Weights of a small transformer language model.
Architecture: RMSNorm before each block, no biases in attention or MLP.
Training: a variant of Muon for these matrices, 390M tokens, 2974 steps.
MLP neurons of a small language model. Each row is named by its layer, matrix (gate and up: input weights; down: output weights) and neuron, and shows model dimensions 112-207. Each number is 128 + 24 x the weight over its row's rms, rounded and kept within 0 to 255. A neuron's up and down rows have the sign that makes its largest values positive.
After each neuron's rows, "fires before" lists the tokens most often just after its 100 highest values on Wikipedia text that the model never trained on; "fires after" lists the tokens most often just before its 100 highest values on Wikipedia text that the model never trained on.

L11.gate919 [157 126 122 136 132 137 116  72 130 116  99 118 152 119 146  94  90 137  97 149 136 107 129 102 136  88 127 102  80 126 134  95  92 135 127 139 124  90 169 137  85  94 173  86 126  93 147 116 114 108 128 118 131 147 102 115  78 156 119 114 141 139 132 158 123 124 166 143 110 127 139 169 127 148 146  94 118 135 124 129 149  86 160  97 128  99 109 116 101 128 143 121 135 124 109 126]
L11.up919 [134 142 124 100 146 118 153 182 116 123 130 132 156 104 100 134 121 112 155 147 134 161 131 146 160 115 128 135  73 115 142  88 176 103 154 131 108 115 131 112 114 141 111 177 167 126  91 171 123 141 169 139 125 108 125 138 108 132 107 128 108 126 109 128 125  78 119 142 155 107 147 144  87 133 148 132 111 125 131 143 138 157 150 119 159 160  98 132 118 173 179 104 147  98  86 136]
L11.down919 [138 143 111 120 157 119  98 132 153 111 153 110 135 140 121 139 102 100 104 112 143 139 126 121  99  81 140 123 125  96 138 158 112  98 136 147 106  98 134 131 130 105 154 109 152 131 115  84 127 123 127 118 103 137 120 153 106 122 140 139 122 133  73  99  97 123 148 158 122 157 117 102 158 140 142 128 137 126 138 107  55 117 130 109  77 105  81 101  88 107 115 129  99 163 135 146]
fires before: "; ", "–", ".", "| ", ":"
fires after: "| ", "; ", ": "

L2.gate213 [109 113 134 120 114  95 138  95 164 117 119  70 132 148 149 136 100 133 127 140  81 122  88 136 113  84 143 116 145 129 110  90 107  74 138 133 109 126  98 135 140 143 123 189 147 111 103 132 125 136 138 116 153 120 148 158 134 148 131 136 122 108 121 128 114 168  77 119 122 129 114 166 120 100 100 122 140 176 158 156 105 127 136 158 144 133 113 136 140 134 115 141 114 119 143 145]
L2.up213 [126 120 144 151 106 120 120 116 128 132 148  99 140 150 180 112  98 131  74 179  71 119 111 117 105 105 141 119 124 154 102  92  92 139 134 120 171 136  86 126 104 105 106 165 118 113 103 107  99 161 121 114 133 103 135 149 134 127 108 139  92  64 123 138  99 141  92 151 130 113 148 144  82 135 123 105 121 168 175  95 122 141 146 127 125  98  81 116 164 107 116  86  96 155  98 140]
L2.down213 [113 150 148 132 159 117 152 132 180  61 141  93 158 140 156  98 115 118 116 145 123 149 136 138 136 102 178 111 140 137 123 106 157 153 116 121 168 151 119 132 140 123 144 124 141 137 125 118 158 137  75 140 123 144 130 149 116 148  99 137 126 119 146 132 156 116 154 122  95 133 138 155 125 123 144 169 121 145 121 142 113 153 132 116 150 124  77 122 145 148  93 137  85 149 119 129]
fires before: "\n", ", ", ") "
fires after: "\n", "|---|---|---|---", "In ", "("

L5.gate1 [163 136 137 128 126 160 124 133 112  92 111 103 111 157  85 133 119 165 170 140 138 148 133  89 180 120 101 108 117 117 141 120 120 128 117 121 111 101 144  90  99 159  93 150 116 127 112 155 129 171 164 151 115 143 137 129 124 140 124  70 108 116 173 125 112 110 124 169 133  95 144  98 111 116 112 132 166 144 112 119  98 180 125 116 110 140  96 134 109 108 147 149 113 106 115 120]
L5.up1 [176 173 155  97 137 136 132 131 125 178 130 116 158 123  90  90 109  93 149 128 110 103 136 156  97 116 119 116 106 141  93 180 126 164 114 124 114 130 129 117 162 123 131 152 142 166 126 118 123  99 136 122 111 145 106 120 145 108 100 151  96  90 109 119 143 103  99 131 124 137 138  72 102 131 159 109  97  89 133 105 165 134 143  94 157 142 114 140 137 126 131 119 154 119 109 141]
L5.down1 [175 161 140 112 120 162 121  79 121 139 146 171 160 125 120 119 111 136 145 136 131  86 128 105 166 131 100 157  92 124 122  99 125 122 151 100 113 116 141 150  86 119 105  89 104 197 159 127 124 112 122 122 114 179 141 146 111 151 119 132 161 151 136 146 116  95 133  87 136  92 149 130  77 128 128 152 130 146 110 126 127 148 139 148 111 108 140  86 118 152 156 112 107 138 142 140]
fires before: "\n", ".", "s "
fires after: "\n", "|---|---|---|---", "K"

L4.gate92 [136 199 129 137 111 111 142 168  98 127 110 166 157  80 118 123 124 192 131  99 137  95 165 120  90 100  91 116 117 130 123 122 146  90  98 124  77 110 158 162 130 106 132 175 166 124 121 150 129 142 130 150 166 107 166 126 123 122  67 144 126 125 145 111 122 130 108 114 125 102 110 135 118 120 123 126 147 158 137 111  94 147 105 134 172 106  87  93 123 130 110 125 106 149 129 116]
L4.up92 [113 146 138 142 103 151 145 147 119 142 140 137 116 154 138 121 182 113 123 108 117 144  97 130 139 132  91 165 102 183 116  97 114  74 149 173 147 126 164 157 119 109 135 113 141 147 161 185  98 130 144 153  87 161 139 100 127 135 159 129 128  86 131  98 191 102 124 124  96  99 120 103  96 144 142 155 111 183 123  96 111  96 121  90 126 100 120 138 123 134 139 105 129 171 112 126]
L4.down92 [118 142 116 109 151 128 107 145 140 136 152 129 122 148 152 115 117 125 167  96 131 110 144 139 110  84 132 102  96 125 138 107 125 133 127 124 113 114 142 149 132 155 106  92 108 153 130 162 141 121 113 148 120 127 150 110 164 134 137 110 114 118 134 138 119 145 112 124 167 160 123 143 129  99 104 124 113 162 139 154 159  93 133 146 150 106 116 136 143 141 139 123 141 128 164 165]
fires before: "| ", "\n", "|---|---|---|---|---|---|", "|---|---|---|---|---|---|---|---|"
fires after: "|", "\n", "in ", "|---|---|---|---"

L6.gate369 [164 149  81 109 104 132 116 120 165 152 154 132 112 175 161 117  77  86 171 127 127 125 145 140 112 112 132 126 108 116  75  93 133  92 140 131 122 115 109 147  83 140 112 107 136 118 122 146 145 148 140 149 148 133 120 103 104 127  89 114 146 148 126 137 110 135 132 142 162 157 128 126 128 144 120 130 169 126 101 130 120 139 109 132 109 118 114 167 131 123 115 148 128 141 155  94]
L6.up369 [135 117 100 143 134 150  97 103 154 136  93 134 118 137 103 106 105 110 168 128 130 136 122 143  94 145 134 136 102 132  86 101 141 113 159 118  93 140 127 182 119 113 101 135 145 120 112  83 145 102 139 133 131 161 156  69 126 158 110 159 157  95  94 135 122 121 148 172 124  86 176 172 144 147 128 108 115 141 108 113 115 106 120 149 137  99 125  95 125 135 142 146 147 109 102  84]
L6.down369 [ 99 112  96  89  65 131 144 131 153 146 147 167 115 179 189 142  71 155 141 101 131 117 157 152 107  76 154 158 155 130  78 194 123  99 145 108 148 153 141 187 119 111 155 137 100 109 129 138 162 147 167 132  95 136 142 148 115 130 108 124 144 133 124 144  91 139 144 114  87 170 100 143 118 104 107 152 164 133 142 116 156 129 150 134  66  95 149 139  92 135 117 110 134 128 124 106]
fires before: "|", "| "
fires after: "| ", "the "

L6.gate190 [153 144 123 138 116 145  98  99  66 118  94 135 114 136 150 136  94 129 142 122 140 112  95 125 117 134 135 141 132  67 123 119  80 116 129 151 125  75 117 165  93 130 103 112 140 169 117 127 150 114 136  86 155 141 145  88 149 135 134 136 119 133 122 151 159 130 167 140 102  98 150 125 153 162 138 104 130 152 158 118 104 106 128 136 163 145 118  90 147 142 158 102  94  97 148  91]
L6.up190 [148 170 134 103 109 117 123  92 116 104 134 163 130 139 114  96 126 153  85  83 153  77 116 149 117  90 138 140 112 134 106 112 116 114 137 147 104  99 124 136 144 140 125  90 141 160 148 134 119  58 143 178 139 127 155 115 108 183 115 146 125 116 107 107 145 163 141 130 140 135 126 135 126  92 131 126 164 132 106 144 143 118 120 170 132 122 150 161 145 121 115 103 147 118 134 160]
L6.down190 [111 117 152 167  85 101 132 154 100 150  82 112 100 135 140 114  64  81 146  93 123  91 115 125 129 147 143 121 150 102 110 159 123 147 168  96 148 148 108 185 177 141 140 165  85 131 122 152 137 132 165 125 158 167 123 160 166 109 114 120 128 158 183 148 124 159  97 126 189 154 142 114  97 141 126 131 140 101 155 171 120 159 119 102 111 134 129 151 127 118 137  95 135 170 104 109]
fires before: "| ", "|", "'"
fires after: "| "

L5.gate888 [107 126  75 103 141 116 139 148 129 146 102  91 133 188 128 175 108 105 107 103 133 120 124 145 142  51 151 121 131 116 114 133 105 149 120 104 157 103 158  93  99 123 140 117  71 127 100 132 108 120 114 135 130 128 127 124 109 121 151  83 118 114  90 124 129 145  67 126 148 143 120 104 101 145 126 161 165 140 132 142 125 114  91  92 121 160 116 145 141 136 171  98 166  98 110 167]
L5.up888 [123 141 124 120 124 121 157 139 142 128 144 111 153  72 158 187 125 125 101 116 163 140 142 103  96  68 177  97 154 118 110 115 133 142 124  88 127 104 147  98 131 161 166 135 113 127 124 128  98 144 135 174 133 110 143 153 145 123 142 146 150 113  96 178 153  89 170 128 114  78 135 129  86 148 141 159  94 187 162 123  81 137  87  68 151 135 115 141 102 101 136 114 160 126 101 126]
L5.down888 [105 142 144 115 120 135 185 140 143 130 142 127 133 154  90 145 142 160 135 124  91 123 119 120 114 137 161 103 132 109 122 143 108 116 108 172 127 108 121 110 114 124 138  91 149 142 104 128 148 152 182 152  98 110 114 158 148 118 115  90 102 117  88 177 108 114  98 136 119 151 138 121 101 155  80 157  86 112 132 126 117 118  80 119 131 133 133 124 158 125 136 145 111 131 149 148]
fires before: "\n", "==", "on ", ": "
fires after: "\n", "==", "== ", "|---|---|---|---"

L4.gate558 [151 116 124 106 100 122  89 174 140 151 152 145 126 108 177 138  95 125 111 114 131  74 192 160 121  91 122 116 134 144 140 125 160  90 146 158 144 144 104  91 120  86 143 126 128 171 146 147 115 115 111 113 124 146 145  84 143 131 115 105 172 165 115 112 161 114 106 141 113 114 140 122 132 149 151 146 126 185 145  79 127 104 107 139 136 102 127  99 139 148 161 149  98  90 115 136]
L4.up558 [185  88 123 118 116 126 145  78 144 124 129 140 125 111 135 126 123 117 138 159  98 153 149  95 113 111 127 114 113 107 129 151 125 102 109 143 100 196 131 174 181 144 124 134 130  98 120 128  74  86 140 151 152 151 164 116  88 120 114 161  91 139 122 127 121 130 145 148 120 147 126 121 118 101 101 166 134 136 149  95 130 149 158 166 135 148 138 110 136 152 111 145 117 128 158  87]
L4.down558 [ 83 135 172  93 111 126 144 105 157 120 135 120 113 118 130 116 144 120 144 123 166 144 112 113 118  89 144  88 178 126 121 126 147 136 119 101  99 137  76 145 156 171 103 139 160 132 106  89 107 133 111 160  97 114 144 110 134 124 140 168 101  95 127  83  42 156 147 123 105 151  94 101 115 121 131 150 115 138 128 152 112 135 130 105 152 109 115  90 128 127 154  98 148 151 100 133]
fires before: "| ", "1 ", "|", "0 ", "0", "istry "
fires after: "| ", "1", "–", "the ", "2", "3"

L5.gate644 [123 148 107 158 130 119 152 152  82 115 132 151 185 121 114 147 100  97 155 136 131 149 141 108 121 142 141 138 107 159 100 115 113 114  89 146 113 125 133 156 118 120 106  93 138 108 107 161 143 103 101 134 109 122 125 155 140 107  89 116 139 150  85 127 154 127 103 126 166 142 166 127  97 147 151 130 150 143 133 116 115 118 138 103 154  82 100 165 112 106 100 158 142 164 154 122]
L5.up644 [145 104 102 155 131  83 144 123  88 116 102 125 141 115 125 146 121  99 168 157 162 147 126 145 121 126 132 145 129 153 129 115 167  67 127 120 116 129  84 114 156 132  88  91 151 128 120 126 155 136 146 160 124 172 155 149 112 130 126 180 127 148 101 156 108 109 133 154 153 121 141 149 117 136 153 162 123 152 124 116 113 105 103  97 121 135 107 145  72  87 134 133 155 178 158 123]
L5.down644 [106 103 122 166 150 118 135 117 134 133 157 119 113 156 190 118 178  67 158 135 103  86 157 127 139 112 132 131 116 160 149 115 126 166 105 152 117 155 105 129 107 186 132 167 157  75 170 122 131 141 128 106 138 137  70 120 154 114 142 164 162 146 108 153 161  67 117 119 143 150 135 145  88 113  99 134 106 107 107 176 111 135 114 101 120 149 142 151 115 110 114 112 143 124 147 119]
fires before: "| ", "|"
fires after: "5", "3", "0", "2", "6", "8"

L4.gate453 [ 83 159 109 113 125 119 109 166 173 142 137 188 149 123 166  73 150 142 139 119 108 147 160 127 126 122 136 161 123 123 109 110 118 157 153 128 148 129  87 131 166  99 135 155 125 105 155  90 160 129 145 112 133 104 103 107 123  89 111 132  92 128 172 145 163 132 134 105 147 101 146 127 128 136 129 170 127 127  77 120 121 131  88 123 104 101 119 126 148 125  94 155 103 136 121 103]
L4.up453 [137 151 146 174 130 105 123 132 137 137 105 174 143 165 182  87  92 124 145  88 129  99 128 119 138 112 115 134  96 108 115 137 122 153 119 132 121 113 110  95 133 126 177 146 113 112 164  99 145 149 132  98  78 153 103 104 140 134 113 114 117 113 167 157 121 120 150  64 152 105 133 164 111 161  95 129 132 130 101 132 108 135 101 145 119  87 112 132 124 147 119 139 113 149 144 117]
L4.down453 [117 117 147 155 121 104 117 145 102 123 140 175 153 123 149 135 136 128 158 127 119 106 147 120 121 112 165 105 105 145 107 119 141 184  87 148 137 138 117 147 135 127 117 155 127  86 134 122 129 142 131 137 115 171 148  62  74 157 163  77 113 166 145 108 144 105  96 132 134 105 159 193  64 124 140 146 179 144 112 123 133 123 145 155 131 144 126 125 116 161 115 116 128 144  99  92]
fires before: "| ", "- ", "|"
fires after: "|", "No", "the ", "The ", "Ref"